config.yaml
num_hidden_layers: 14
hidden_size: 192
num_attention_heads: 2
num_key_value_heads: 2
head_dim: 64
intermediate_size: 768
vocab_size: 3223
hidden_act: "tanh_gelu"
norm: "layernorm"
norm_place: "pre"
norm_eps: 1e-06
positions: "learned"
qk_norm: false
attn_scale: 0.125
bias: "all"
tie_word_embeddings: true
parallel_block: false
init: "trunc"
init_std_qkv: 0.0273
init_std_o: 0.00517
init_std_up: 0.0273
init_std_down: 0.00517
optimizer: "muon_variant"
learning_rate: 0.00998
lr_mult_o: 2.0
lr_head: 0.00677
max_grad_norm: 1.0
warmup_steps: 200
schedule: "wsd"
decay_fraction: 1.0
decay_shape: "linear"
final_lr_fraction: 0.0
batch_tokens: 32768
max_seq_len: 512
doc_mask: true
train_tokens: 303000000
max_steps: 9247
dataset: "wikipedia_en"
MLP neurons of a small language model. Each row is named by its layer, matrix (up: input weights; down: output weights) and neuron, and shows model dimensions 64-191. Each number is 128 + 24 x the weight over its row's rms, rounded and kept within 0 to 255.
Before each neuron's rows, "fires after" lists the tokens most often just before its 100 highest values on Wikipedia text that the model never trained on. A number after a token or word is its count.

fires after: " f" 24, " F" 16, "f" 7, " Ind" 4
L5.up482 [161 155 103 114 148 129 142 128 144 113 124 193 111 134 137 132 148 144 103 130  86 144 136 135 102 140 112 101 143 115 150 147 164 133  83 174 102 109 152 121 153  98 136 103 112 125 130 133 150 143 164  96 132 122 111  98 117 131 101 154 117 106  99 109 127 128 107 123 160 117 137 130 126 133 138 107 182 126 105 120 148 130 126 140 143  91 159 152 151  77 103 101 151 125 116 127 137 132 134 130 132 156 123 117 103 102 125 126 111 139 141 157 134 108 145 141 148  98 118 145 139  65 130 132  87  77 132  93]
L5.down482 [133 162  93 141 160 116 123 117 138 145 107 134 117 165 130  89 131 134 155 110 152 127 170 114 110 141 135 170 125 145 157 109 129 140 123 144 105 140 141 138 127 141 105 153  92 165  85 182 102 130 100 137 119  83 117 138  89  94 117 104 142 127 106 110  76 163 164 163 102 118 141 139 104 166 148 162 148 122 133 111 167 119  84 148 117 143 127  83 102  62 136 134 134 154 173 174  92 131 122 152 121 124  99 135 117 130 169 113 162 116 166 146 134 126 102 164 149 133 118 131 124  91 144 158 147 119 122 106]

fires after: " V" 29, " T" 12, " S" 9, "V" 9, " Al" 4, " v" 4
L9.up42 [143 122 136 146  92 113 124 117 153 117 135 145 135 140  92 132  85 156 127 121 119 191  97 119 144 109 134 108  88 102  95 119 111 124 123 136 140 122 126 103 107 118 176 135 126  93 138 160 140 148 174 107 124 112 144 112 170 125 143 150 166 170  81 156 123 126  93 162 123 103 121 150 182 159 124 109 128 137 139 161 147 105 143  91 129  78 140 126 162  91 126 123  93 140 129 174  81 115 155 126 157 100 120 119 138 128 116 106 141 106 106 111 137 115 162 178 143 125 127 129 137 112 130 100 149 121 133 118]
L9.down42 [119 161 107  99 118 149 107 114 119 124 125 116 119 159 116 133 111 122  98 143  96 147 127 143 147 143 126 117  90 123 124 126 141 118 150 132 101 136 148 145 130 134 118 153  82 139 141  35 139 130 157 131 152 138 107 155 103  71 153 175 160 153 131 138 112  97 152 125 110 155 161 143  95 151 148 169 131 137 108 101  91  89 200 115  91 164 129 156 125 141 120 119 143 128 152 111 118 120 113 180 124 156 148 133 144 122 103 144 148  75  78 150  97 104 140 116 114  94 130 131  93 147 144 129 137 182 139 101]

fires after: "-" 37, "–" 13, "H" 7, "01" 5, "B" 4, "istrict" 4
L5.up23 [115 105  98 134 128 176 108  85 133 115 100  93 142 135  92 110 151 110 105 133  75 145 131  93 110 147 130 160 146  69 138 149 142 117 158 125  74 133 153 170 144 128 170 125 110 128 136 147 165  96 136 128 160  95 110 161 110 139 139 137 112 141 136 117 102 105 173 127 137 115 162 156 139 167 127 125 104  99 126 141  89 113 164 119 128 106 114 139 141 130  81 117 107 114 100  85 148 135 114 144 144 111 167 115 138 154 118 176 118 103 145  91 151 116 110  85 163 136 108  88 141 113 141 135 188  93 137 154]
L5.down23 [149 110 159 127 142 142 137 109 109 123 145 156 164 102 143 123 147 129  93 114 188 159 121 139 156 106 119  70 106 132 157  90 143 101 133 105 133  86 107  91 138  92 130 102  82 120 124  85 123 122 162 151 165 129 130 134 142 146 150  77 154 123 132 148 127 109 129 145 162 104 129 123 106 130 141 119 150 160  97 110 164 101 127 149  87  97  82 121 127 115 102  88 103 139 104 121 128 102 110 143 142 119 118 124  52 161 134 136 151 126 118  79 154 114 100 125 147 120 106 146  86 121 103 108 104 160 105 166]

fires after: "\n" 30, ")\n" 14, " |\n\n" 11
L3.up728 [173  91 138 139 140 134 172  98 124 115 104  99 177 128 104 125 107 124 134 151 100 120 138 110  76 128 151 120 122 144 121 121 115  93  93  97 141 151 176 132 131  92 114 138 141 146 162 132 155 139 142 162 133 110 164 109 110 101 114 130 142  94  60 130 116 136 149 136  96 143 138 128 132 129 145 100 130  83 126 142 154 100 122 129 144 153  97 145 166 129 128 145 148 129 156 132 137 124 120 130 130 122 132 101 126 119  98 199 115  81  86 111 129 131 127 120  91 135 116 149 127 163 116  60 137 118 150  79]
L3.down728 [141 127 147 150 100 155 116 160  79 108 152 117 154  85 130 103 152 145 124 108 149 124 116 118 151 101 136 125 134 105 138 221  99 138 108 125 122 128 164 118 137 125 144 123 116 128 130 122 106 130 151 103 109 124  70 129 119 106 127 119 143 105 141 142 106 134 172 124 122 127 199  82 170 162 150 165 122 167 152 160 141 107  96 101 112 140 171  98 153 118 131 150 115 126 121 150 133 129  86  92 146  82 110 130  65 117 108 136 126 131 137 127 135 116 132 139 118 159 145 119 113 169 112 128 128  66 146 142]

fires after: "ro" 19, " inst" 8, " on" 8, " In" 6, " Res" 5, "lo" 5
L5.up124 [ 67 140 161 127 119 173 148 132 115 117 133 136 143 144 100  89 129 182 155 157 182 111 106 112 143 139 159 113 110 134 116 143 123 119 125 145 113 201 166 147 141 143 135 130 111 168 111 115 134 130 130 140 151 102 120 150 109 120 120 146 134 124 139 145 125 146 109 121 115 134 135  73 136 139 161 180 154 119 106 105 106 133 115 118 129 139 135 152 124 143 139 115 111 105 146 146 148 101 129 116 177 138 103 134 159 151 137 124 104 110  63 121  96 148 136  98 127 142 136 110 116  69 146  99  58 167 133 119]
L5.down124 [135 127 127 121  96 145 132 125 143 186 103 108 133 136 133 131 141 130 153 103 152 110 132 112 131 138 100 139 140 142  88 136  98 152 106 154 112  93  81 112 139 152 122 138 113 144 112 100 108 141 183  88 105 109 145  92 142 127 132 142 142  79  96 162  63 147 119 165 105 153 150  88 172 161 122 125 160 129 111 111  83 156 143 119 105 166 107 116 100  95 163 120 130 155 107 145 158 105 143 139 129 112 151 147 141 143 119 145 110 148 119 104 149 116 115 125 136 134 120 101 145 113  70 112 109 117 137  98]

fires after: "\n" 21, ")\n" 18, ".\n" 11, "==\n" 7
L3.up396 [ 79  95  84 119 128 172 123 139 110 111 119 129 131 179 108 101 144 184 169 141  61 101 116 119 110 134  91 116 141 104 148 139 109 138 115 129 129 148 156 116 140 178 134 109  75 158 134 127 137 134  85 123 128 120 145 151 116  80 148 137 134  95 105 121 147 107 131 136 134 128 106 113 113 106 135 124 146 146 109 122 137 119 118 141 127 139 120 103 146 112 182 141 108  94 132 190 138  95 127 109 107 123 133 113 103 144 120 183 151 109 103 134 167 112 148 147 131 189 137 127 124 178 167 118 130 119  97 106]
L3.down396 [ 66  84 115 133 116 141 102 149 112 147 102 127 143 172 124  92 158 155 114 145 121  96 145 125 123 141  90 126 108 113 121 137 174 138 142 172 131 118 143 138 113 156 106 144 151 163 129 172 167 134  91 119 139 144 141 157 116  85 147  81 148 145 106 115 198 119 123 139 133  92 137 130 145 137 117 136 129 155 173  97  69 146 150 127 134 130 134 153  76 121 135 111 104 106 154  89 136 108 124 143 134  75 146 114 156 132 145 164 105 110 148 137 142  90 124 127 151 138  94 146 142 105  97 121 108 118 101 102]

fires after: " F" 33, " f" 32, " repl" 6, "ir" 5, "F" 5
L6.up62 [165 157 155  97 163 140 128  98 143  96 115 187 170 126 162 139 115 141 143 187  82 110 113 144 127 121 143 146 117 140  92  95 131 159 113 162  95 104 137 125 159 158 115 127 155 128 146 115 144 103 151 152 103 115 107 115 120 162 104 131 144 120 151 164 136 142 134 135  93 134 130 122 167 129 163 166 169 129 173 130 161 122 147 102 144 125 151 125 112 124  96 107 131 175 141 130 125  96 125 118 106 133 107 106 107 125 127 114 123 127 141 135 135 182 186 133 102  89 142 159 138  95 145 138 105 130 116 115]
L6.down62 [111  88  99 150 123 103 158 119  96  94 136 114  95 131 116 158  84 114 111 137  96 154 119 104  94 133 185 106  87 158 119 107 137 117 158 149 109 132 177 129 148 123 150 170 111  86 128 157 135 168 147 127 111 149 147 116 164  97 123 115 121 103  93 108 163 125 127 111 126 128  43 173 114 119 115 143 116 131 149 133  88 110 147 133  99 150 107 110 130 115 128 146 168 148 116 135  96 125 116  90 160 152 104 122 172 144 123 101 133 129 140 149 152  94 109 152 166  95 126 109 121  95 120 134 114 126 158 129]

fires after: " |" 33, " No" 8, " " 8, " Gr" 5, " lo" 4, "o" 4
L6.up90 [120 183 154 109 108 129 122 167 130 169  68 114 105 112 162 127 120 116 137 113 153 101 135  63 152 155  84 132 134 110 136 131 137 144 109 157 131 148 148 199 132 138 123 103 166 167 108 132 142 175 117 119 124 114 127 141 117 132 149  94 123 108 135 113 195 144 108 124 155 108 117  97  76 102 108 103 133 160  86 114 113  98 108 164 167 143 138 135 162 140 111 120 126 107 123  83 127 135  91 118 127 130 121  99 138 105 133 173 146 111 131 135 140 147 105 137  91  90 140 104 151 126 122 165 146 137 118 123]
L6.down90 [140 100 152 114 137 119 104  94 147 131 148  69 125  85 174 157 120 143 109 116 115  97 166 115 100 142 129  94 159 172  91  82 120 136 138 117 107 145 109 174 132 107 108 162 121 108 110 103 172 104 168 126 110 142 138 139  93 111 116 143  75 143 106 152 107 170 131 142 115 103 165 100 136 144 101 151 146  79 164 124 135 136 157 124 133  82 179 112 138 105 136 129 185 143 112 150 120 118 121 134 119 170 141 168  88 159 123 127 120 108 134 126 118 111 118 123 127 111 119 166 148 105 122 115 119 149  97 135]

fires after: " G" 40, " Ab" 11, " g" 6, " ent" 5, " opp" 4
L5.up100 [131  99 117 141  95 158 117 122 146 161 132 122 155 168 143 116 139 163 128 127  71 129 112 146 106 115 121  96 149 107 110 148 180 167 122 132 115 103 126 152 123 150 125 146 138 144 121 118 179 123 151 133 140 157 162 163  86  93 139 123 134 194 119 114 112 130 117  92 124 114 134 122 122 140 142 110 148 123 141 109 144 141 133 107 103 106 131 111 178  95 134 114 131  53 157 114 108 170 148 155  93 186 145 127 125 139 160 146  81 100 119 114 125 135 108 124 158 119 162  99 142 111 151  66 104 124 140 102]
L5.down100 [121  92 117 122 141 159  75 165 118 103 109 141 130  99  98  89 134  93 129 182 121 106 154 135 123 123 105 164  92 150 150 113 114 116 146 150 112 117 175 137 113 125  92 127  85 129 162 121 137 180 157 108 165 147 142 133  98 124 174 117 103 122 117 136 132 137  97 127 131 152 145  81 163 138 126 116 153 165 159 157 163 127 127 112  76 138 118 113 128 121 134 125  91 125 131  81 127 124 129 167 132 109  99 130 150 133 101 124 120 157 147 108 132 119 122  69 117 157 116 132 136 143 118 148 132 171 134 146]

fires after: " w" 37, " qu" 9, " me" 8, " Wh" 7, "w" 5, " W" 4
L4.up365 [129 161 185 120 105 107 146 159 133 139 129  99 148 138 128 118 152 154 155  92 151  54 137 134 108 141 107 124 131 158 160 143 104 111 134 151  86 115 144 116 113 115 134 144 134 159 135  87 125  99 122 158 139 124 113 129 135 121 107 152 107 127 142 151 148 117 141 137 117 104 104 106 150 139 109  88 130  81 160 100 122 119 123 169 149 170 128 130 134 145 156 123 113 122 113 141 107 128 185 118 127  83 117 171 151 106 101 105 142 107 188  82 142  99 103 134 151  73 135 119 136 182 196 133  92 113 127 151]
L4.down365 [114 137 156 144 137 125 107  78 110 126 116 157 156 131  81 118  85 118  74 136 125 131 134 120 159 138 146 160 104 128 114 103 176 174 105 107 127 142 131 145 100 168 122 132 128 100 134 139 148 138 106 169 119 138 156 114 158 185  91  91 132 142 105 108 125 206 136 126 128 107 151 142 173 129 160 150 133 111 121 119 116 126 160 118 109 108 107 127 170  98 146 114 116 122 121 167 137 132  82 113 150 157 121 131 130 134 151 137 151 163  97 127 111 127  74 120 126 137 132 133 139 130 144 138  82 113 118 136]

fires after: " in" 20, "19" 17, " the" 11, "18" 11, " In" 7, " on" 5
L6.up618 [136 154 122 124  89  86 135 104 108 114 130  88 104 118 158 172 120 147 170 102 163 130 124 110 122 141 159  97  84 153 113 137 146 121 139  96 107 139 176 118 115 144  76 152 101 147  94 130  99 121 130 122 136 107 117 167 138 135 154 159 139 156 122 137 123 153 128 130 104  96 117 115  86 166 115 157 148 100 140 100 127 134 170 120  82 118 143 108 121 124 146 145 123 162 139 151 144  83 161 131 144 177 117 111 142 134  99 110 108 107 115 141  95 172 140  82 129 131 113 119 130 139 114  91 185 164 136 103]
L6.down618 [143 103 150 100 115 137 107 149 151 130 117 163  77 149 105 135 132 169 132 125 100 108  86 136 182 115 125 114 115 115 128 131 145  69 113 128 122  79 116 129 141 127 138 116 100 123 152 156 195 102 102 152 104  96  85 154 134 147  98 139 170 127 125 149 120 104 134  85 106 102 147 139 139 116 171 148 155 158 144 118 119 159 129 117 141 138 131 104 111 104 174  81 106 111  66 103 119 139  82  98 104 120 140 134 127  79 133 116 139 148 144 114 122 149 127 201 135 135 139 143 132  91 159 102  90 102 120 153]

fires after: "–" 19, " h" 13, "cl" 7, " b" 5, " his" 5, "h" 4
L5.up360 [144 117 141  93 141 134 108 117 119  93 147 114 181 127 134  98 165 123 110 134 113 129 117 115 164 136 153 153 125 141 132 182 123 140  65 112 132 103  93  99 131 140 159 124 165 130 161 134 115 117 123 135 133 167 115 181 149 141 134  77 127 140 134 139 145  86 154 147 123 110 114  97 139 146 115 128 152  59 148 127 141 125 162 116 137 154 116  88  80 132 163 115 132 143  87 114 131 128 129 124 125  93 110  75 187 181 120 100 143 149 126  98 118 132 150 160 128 106 112 107 135 172  87 102 102 154 152 109]
L5.down360 [120 126 131 155  89 182 181 128 129 145 141  91 155 147 108 127  76 102 149 133 145 134 149 105 134 105 105 141 161 106 138 104 107  89 139 145 142  78 145 125 147 156 143 130 143 125 107 122 169  68 128 110 105 154 115 108 166 144 125 131 114 119 104 129 120 146  90 127 147 158 118 163 141 113 141 132 145  99 103 150 112 122 151 156 100 134  92  91 117 139 101  95 139 121 158 137 140 148 142 121 122 189 107 140 154 139  99 102 140  82 117 122 142 145 125 118 110 114 151 157 153  90 160 116 106 112  85 172]

fires after: " " 52, " L" 7, " He" 5, " l" 4
L10.up418 [161 154 116 102 163 165 119 162 156 147 160 115 144  80 169 101 128 136 110 108 131 107 102 133 160 103 147 131 123 118 185 163 134 133 113  99 119 109 101 142 103 139 137 118 173 144 127 121 140 109  77 137 124 131 141 127 108 151 105 131 142 168 124 105 161 142 107 182 142 137 169  95 145  92 122 118  96 166 104 108 133 111 111 128 129 163  75 132 112 113 179 118 130 141 122 109 161 148 135 140  92 136 151  86 126 156 132 132 124 133 134 129 119 120 150 164  94 128  80 120 142 121 128 101 146 149  99 132]
L10.down418 [100 121 148  76 134 122 129  69 160 121  98 172 132 130 129 102 108 141 138 183 116 166 109 143 103 120  93 126 113 125 133  98 129 129 113 175 163 140  97 107 126 137 132 122 119 104  98 101 132 144 130 150 171 126 149 144 163 113 160 146 102  70 160 138 121 146 136 140 118 148  78 139 153 124 152 141 151  89 135 128 105 155 147 106 121 148 124 130 122 136 146 150 112 118 141 134  74  98 159 125 150 110 122  91 154 124 130 152 140 121  91 137 136  95  83 142 114 126 119 138 107 136 109 129 159 126 171 133]

fires after: " " 23, " |" 22, " W" 15, " R" 7, " Ro" 7, "0" 5
L9.up570 [137 171 121 101  83 151 124 154 124 117 114  97 141 120 111 146  85 126  86 127  97  82 119 124 140 119 110 135 150 143  89  99 135 161 117 118 112 112 131 107  88 117 142 105 150 123 149 180 126 149 158 118 124 116 150 131  85 129 163 148  82  99 149 138 113 151 118 105 132 121  84 110 112 157  90 114 130 146 141 123  83 137 122 104 129 124 117 122 120 118 192 112 128  96 152  95  74 107 124 141 117 145 136 127 137  77 129 119  96 129 117 126 127 135 120 156 100 174 138 119 154 111 120 202 151 150 150 103]
L9.down570 [143 143 146 141  91 126 145  95 136 103 101 112 155  95 114 149 137 131 120 132 150 124 119 124 152 145 107 113  98 140 106 111 131 107 122  67 140 110 121 114 150 176 120 129 107 148 129 147 131 121  92 147 120 182 105 141 113 149  76 165 163 116 127 102 100 131 110 139 168 116 153 134 123 130 104  83 151 127 127 126  78 121 153 178 110 109 160  96 137 128 132 124 144 113 122 133 110 111 121 101 156 116  92 151 144 115 108 180 165 100 125 151 110 151  95  88 125 155 132 113 109  98 140 108 140  95 102 154]

fires after: " b" 22, " W" 13, " w" 7, "h" 6, " H" 6
L6.up682 [142 108 130  99 119 130 136 127  90 116 117 117 119  89 103 131 147 121 104 140 110  93 101 112 104 138 118 148 133  93 112 148  88 133 150 147 166 100 130 162 110 121 107 144 134 165 149 110 156 149 108  82 146 117 154 132 154 162 121 122 135 128 106 181 159 117 111 140 152 119 127 113 109 176  74  77 125 109 138 121 132  76 177 137 101 145 100 130  94  71 139 153 110 141 122 130 137  98 125 162 116  70 199 131 161 132 114  92 170 119 166 114 164 148 155 125 144 132  97 125  93 192 140 124 147 131 138 105]
L6.down682 [ 96  99 140 144 109 105 118 115 112 125 100 103 128 152 117 149 140 143 116 135 143 148 134 118 126 150 136 156 170 150 144 124 145 121 118  99  96 136 121 137 111 150 114 140 105 121 146 136 181 124 129 157 110 149 146 126 150 122 139 156 131 123  99 134 108 176 102 146  77 160 170 184  98 103 119 123 100 100 119 151 123 163 111  94 127  96 131 122 165 158 128 105  83 137 112 135 129 147 137 126 155 126 131 140  91 152 141 134 124 142  86 144 105 115  59 145 116 129 156  73 119 119  49 135 111 140 108  98]

fires after: " G" 39, " g" 7, " Cl" 4, "el" 4
L5.up113 [158 157 120  99 143 113 141 131 105 145 161  65 136 146 106 130 122 167 111 150  86 133 117 134 138 131 123 151 117 102 128 137 157 141 149 128 149 127 146 159 137 103 133 101 144 161 146 137 124 121 134 127 134 151 140 149 126 142 125  73 144 121 129 132 139 134 131 152 170 114 149 125 164 158 139 155 130  57 122 122 170 183  95 112 106 118  81  77 146 154 178 102  91  85 117 140 120 150 119  98 114 142 159 127 113 162 137 139 126 143 112 120 130 131  84 154 162 160 135  97 101 141 102  94 129 161 114 145]
L5.down113 [133 111 112 157 145 148 164 100 136 112 106 160 112  91 120 133 110 159 176  80 146 114 107 128 172 141 115 117 124 104  99 144 136 119 130 179 105 144 132  95 154 131 168 159 127 137  89 163  95 117 118 117 157 143 152 148 144 139 100 150 156 125 159 131 115 144  94  88 130 166 163 168 167  75 146 122 118 172 112  87 145  91 135 134 128 150 114 113 108 111 117 129  98 138 124 110 137  88 119 149 125 108 134 107 159 104 130 166 134 136 129  93 135 116 151 159 148 138 116 162 133 131 115 166  93 140 153 117]

fires after: " University" 16, " tem" 12, " ar" 10, " Ar" 8, "The" 7
L6.up369 [180 149 141 128 136 126 115 114  95 181  97 160 126 162 164 173 158 148 128 147 137 174 112 138 150 142 111 141 102 144 157 135 123 166 125 131 176 170 130 147 141 179  97 124 144 139 127 113 115  93 106 120 104 160 141 118 116 103 143 116 125 136  96 132 185  64 117 133 129 136 135 140 170  92 140 152 106 114 102 126 133 138 155 109 170 130 128 135 129 122 118 119 116 123 101 162  98 121 148 100 111 184 126 105 126  97 121 111 148 134  87 126  98  98 137 139 116 134 151 118 119 100 130 109 106 118 142 122]
L6.down369 [142 123 154 136 144 144 130 117 114 137 157 142  73 134 154 130 114 115 133  96 161 116 159 144 137 107 151 123 140  97 131 130 153 140 101 101 100  89 143 118 161 114 171 112 112 166 148 117 112 135 118 116  96  57 164 124 115  90 138 130 113 106 140 144 110 117 102  87 163  73 142 175  84 125 142 164 118 114 159 130  93 109 122 117 102  99 132 141 126 111  73 148 129 150 137 162 134  90 116 150 140 157 147 126 136 141  95 156 160 140 155 102 118 103 134 170 161 133 172 120 113 142 135 139 121 124  99 142]

fires after: " of" 17, " and" 9, " with" 8, " to" 6, " than" 6, "ing" 5
L10.up208 [134 155 113 116 125 108 184 125  95 103 143 139 136 122 125  97 122 147 130 146 143 122 140 142 140 130 110 112 144 132 102 149 158 121 138 135 104 116 141 117 134 136 123 121  96 157  79 149 101 131 152  87 142 141 147 122  91 124 153  95 102 130 146 117 162 103  89 121  96 155 118 124 153 141 117 131 130 100 121 113 136 102 128  83  97 136 147 131 139 178 157  98 155 157 138 150 119 148 138  90 143 140 148  88  95 150  92 125 110 146 123  83 124 129 122  75 166 146 102  97 117  80 128 142 166  84 155 111]
L10.down208 [139 116 125 177 132 140 125 121 112 125 128 120 110 116 116 131 119 117 170 128 131 134 115 132  69 140 125  89 148 154 122 122 104 180 112  78 148 113 121 145 131 108  75 108 114 149 132 123 123 133 167 103  91 108 175  86 103 142 143 151 142 111 128 157 133 168 124  92 152 104 101 177 193 116 155 116 154 173 148 162 126 153  86  89 151 150 160 117  95 114 122 120 144 138  99 136  91  66 124 136 159 139 153 137 128 151 149 125 102 103 111 129 163 159 106 112 138 104 144 149 135 156 101 148 115  86 135 105]

fires after: " S" 28, " in" 9, "″N" 8, "S" 7, " s" 5, " In" 5
L8.up759 [ 79 123 106 148 111 115 147  89  82 134 140  94 119 109 138 109 126 145 173 182 116 111 149 111 116 135  97 119 117 167 186  75 135 135 137  97 183 127 144 136 148 100  89 139 105 150 136 154  82 171 150 140 165  99 139 156 106 104 181 129 130 123 119 174 129 101 103 155 147  87  86  80 150 125 141 158 130 111 146  91 121 124 108 128  72 107 166 106 109 134 126 151 124 115 163 164 142 115 173 131  86 116 123 137 160 116 140 157  84 162 150 107 156  97 113 133 146 120  96 139  80 128  99 130 136 127 138  92]
L8.down759 [145 119  97 118 178 157 165 133 116 144 154  85  97 120  98 160 153 175 130 122 122 130  84 139 163 125 120 113  85 144 113 135 164 108 138 117  98 143  93 130 112 131 150 125 106  93 124 114 169 134 133  88 116  95 122 124 110 114 125 129  82 116 127 121 114 149 107 148 158 161 147 154  73 187 161 104 152 121 123 130 122 110 115 172 122 112 145  98  92 100 122  93 123 151 145 145 161 149 163 153 146 142 115 173 127 117 133 100 124  76 168 140 119 136 136  88 153 143 108 147 131 146 135 148 142 130  86 157]

fires after: " tem" 20, "ur" 11, " ec" 10, " ar" 10, " ph" 5, "ac" 4
L9.up308 [116 117  97 117  89  74  96 162 138 160 109 161 134 150 136 130 128 151  88 108  74 136 173 118 129 153  85 131 114 134 127  95 133 168 157 132 123 106 138 131 123 162 119 164 106 121 154 146 128 145 112 119 110 124  90 149 119  97 175 111  73  99 117 131 149 116 138 118  93 131  99 136 141 139 139 147 131 126 140 145 119 126 118 142 149 133 166 131  90 100  86 151 150 156 145 100 124 156 147  74 114 190 124 129 112 126 104 155 137 146 109 113 126 116 132 138 116 123 112 165 120 102 163 100 113 108 151 162]
L9.down308 [ 92 150 141  79 161 123 172 111 132 126 117 102 160 112 163 115 133 138 121 150 159 139  87 131 125  94 167 126 138  75 110  90 104 105 124 129 105 110 141 160  98 173 152 153 134 147 107 122 122 120 125 105 156 139 134 170  97 134 143 147 161 115 131 150 132 110 108 151 147 130 138 154 153 134 118 140 143 120 169 130 122 145 119 135  95 133 121 105 191 143 105 144 114 126 119 121 147 133 118 134 101 138 108 113  86 101 163 111 114 142 127 115 101 138 171 149 129  89  83 104  97  91 112 154 104 148 114 166]

fires after: " w" 21, "w" 9, " h" 8, " sh" 8, "he" 6, " W" 6
L6.up467 [137 134 169 152 113  97 136 141 117 136 104 148  88 124  93 113 114 140 108 143 112 111  87 116 122 146 125 145 139 160 173 112 113 127 145 178 116 120 127 101 130 126 141 124 185 122 153 130 106 130 103 125  76 147 127 125 104 161 171  92 149 131 152 124 169 169 103 140 117 133 136 168  78 180 148 108 117  88 124 143 167 125 122 133  84 149 118 137 110  80 166 114 125 106  80 149 119 165 154 107 138 117 128 132 149  91 156 126 143 111 143  78 142 107 126 134 144 129 127 101 156 178 118 108 165  65 159 109]
L6.down467 [106 103  80 141 133 203 130  76 102 121 132 124 152  97 109 141 163 122 140 170 109 104 125 114 131 111 172  85 132 146 100 127 115 103 172 114 122 113 128 117 160 185 120 137 115 114 108 136 101 162 173 164 170 115 119 100 133 132 111  99 130 136 117 134 108 124 122 141 138 132 124 115 144 121  77 157 119 160 136 107 115 104 131 155 121  90 113  94 128 110 108 105 116 161 133 142 138 112 144 172 103 130 134 116 137 120 107 101 142 128 111 139  97 121  74  79 129 139 124 125 161 123 113 135 116 134 106 147]

fires after: "19" 21, "–" 20, " " 11, "-" 7, "20" 6
L10.up230 [112 120 167 120 171 142 157  77 125 105 121 114 148 142  69 148  86 151  95 154 131 125 142 118  78 120 156 125  87 144 122 157 135 130 153 114 124 119 133 131 118 138 114  67  87 156 156 122 118  98 126 111 109 134 116 130 131 143 130 117 119 169 151 136 117  79 116 122 174 113 147 129 130 137 123 123 171 104 162 147  89  88 142 125  85 116 104 117 149 101 100 171 160 164 135  96  91 124 141 114 150 147 102 127 131 139  96 125 119 112 128 145 114 118 104 140 179 106  58 150 115 127 144 144 148 124 100 127]
L10.down230 [124 144 164 117 114 140 123  98 108 109 103 128 139 101 163  99 157 106 105 104 110 140 146 118 160 116 139 143 159 129 108 143 145  93 119 122 152 133 141 124 127  98 156 155 147 151  93 110 112 145 161 112 160 150  65 150 136 173 179  97 131 109 158 107 139 147 131 106 100 115  96 143 157 122 170 143 124  96 110  96 147 148 151 137 164 163 128 141 152 142 154 127 102 130 142 111 190 107  92  88  90 113 106 154 132 119  98 140 139 120 147 142 149 135 154 115 103 127 174  87 174 136 115  81 100  74 157 143]

fires after: " F" 19, " f" 15, " R" 10, "R" 9, " r" 9
L5.up540 [134 108 158 138 183 152 140 163 126  75  93 138  84  99 130 140 127 124 114  99 153 147  99 110 155 176 146 110 169 103 180 129 135 130  87 126 127 123 136 119 127 143 128 103  57  83 142 162 136 128 146 108 124 160 123 114 101 136 110 147 135 116 129 147 165  87 146 135 101 123 133  97 128 100 173  85 121  96 120 138 134 122 148  98 139 143 125  92 134  94 135 167  98 125 133 140 108  97 153 128 161 145 132 122 125 162 132 140 123 106 118 164 143 157 122 109 139 102 124 141 170 147 103 129  87 113 116 121]
L5.down540 [122 166 158 114 152 108 156 130  65  86 100 121 163 123 164 157 157 137 146 120 124 108 123 106  87 152 159 125 120 103  91 146  81 159 142 162 133 158 144 142 165 128 129 151 142  92 133 128 119 162 102 130 101 144 107 143 123  98 119 130 148 136 105 153 102 110 130 173 157 143 117 128  76 120 116 117 132 123 134 117 116 136 114  82 100 102 135 134 101 141 134 149 123 109 108 135 123 103 134 138 148 126 117  91 143 104 128 160 101 146 159  99 151  88 140 127 134  84 105 107 136 115 108 112 148 147 137 154]

fires after: " F" 22, " N" 20, " En" 10, " f" 10, "N" 6, " O" 5
L5.up174 [154 141 152 148 159 100 107 118 136 117  86 142 140 157 119 105 144 141 159 168 107 149 117 172 168 137 132 160  77 116 129 120 153 155 103 173 113  82 161 157 147  84 104 100 105  96 129 170 161  90 125 148  52 147 118 129  83 131 164 115 103 121 113 139 171 106 161 152 114 158 143 154 127 132 138 121 116 177  85 164 158 106 139 172 151 134 129 123 142 137  94  97 135  85 132 116 142 148 131 100 123 107 113  95  93 114 112 112 149  99  99 134  96 133 146 119 161 180  91 138 124  99 142 115 134 111  68 104]
L5.down174 [152 130 153 127 161 130  84 147 154 149 118 142 131  73  86 125 100 170 128  90  95 156 132 115 100 139 118 136 131 127 140 112 150 121 100 112 124 160  89 134 140 139 141 132  98 159 126 122 129 142 140 155 110 138 126 135 148 121 128 141 137 142 129  74 131 132 154 113  93 130  79 140 107 156  82 143 121 111 113 134 124 121 150 165 163 125 117 137 176 132 190  91  98 146 121 174  98 140 123 133 154 119 149 124  67 106 130 134 121 145 152 146 134 111 123 146 151  99  92 119 114 143 116 140 140  85 166 119]

fires after: " |" 47, " " 21, "N" 11, " (" 9, "." 4
L8.up146 [124 154 143 147 116 113 101 142 129 164 103 101 151 137 139 111 152 109 122 137 127 148 105 125  96 129 109 130 148 149 102 109 103 149 143  96 129  69 109 143 131 153 143 122 130 137  88 185  88 109  52 110 143 165 110 130  94  97 192 132 110 126 139  92 111 140 144 104 179 142 119 128  84  99 138 134 108 143 128 114 125 105 125  95 145 104 137 175 134 110 174 141 112 108 128 160 126  98 132 145 107 132 182 131 157  91 139 123 106  90 104 134 143 133 143 147  89 139 150 178 154 172 127 171 102 144  98 102]
L8.down146 [123 152 177  73  54 163 124 127 146 171 146 116 140 127 155 108  98 100  90 113 156 104 121  93 133 170 150 129  87 115 128  93 124 129 107 119 122 131 104  91 131 128 120 143 132 171 102 160 110 116 114 174 105 158 103 156 158 138 160 119 116 115 106 119  93 183 116 118 112 132 158  74 141 116 115 132  84 129 139  83 111 122 147 140 106 156 116 115 145 164 110 133 130 101 152 111 129 129  77 122 119 146 130 170 120 145 163 158 112 138 117 125  95 140 130 147 177  94 169 158 123 104 102 133 139 105 113 126]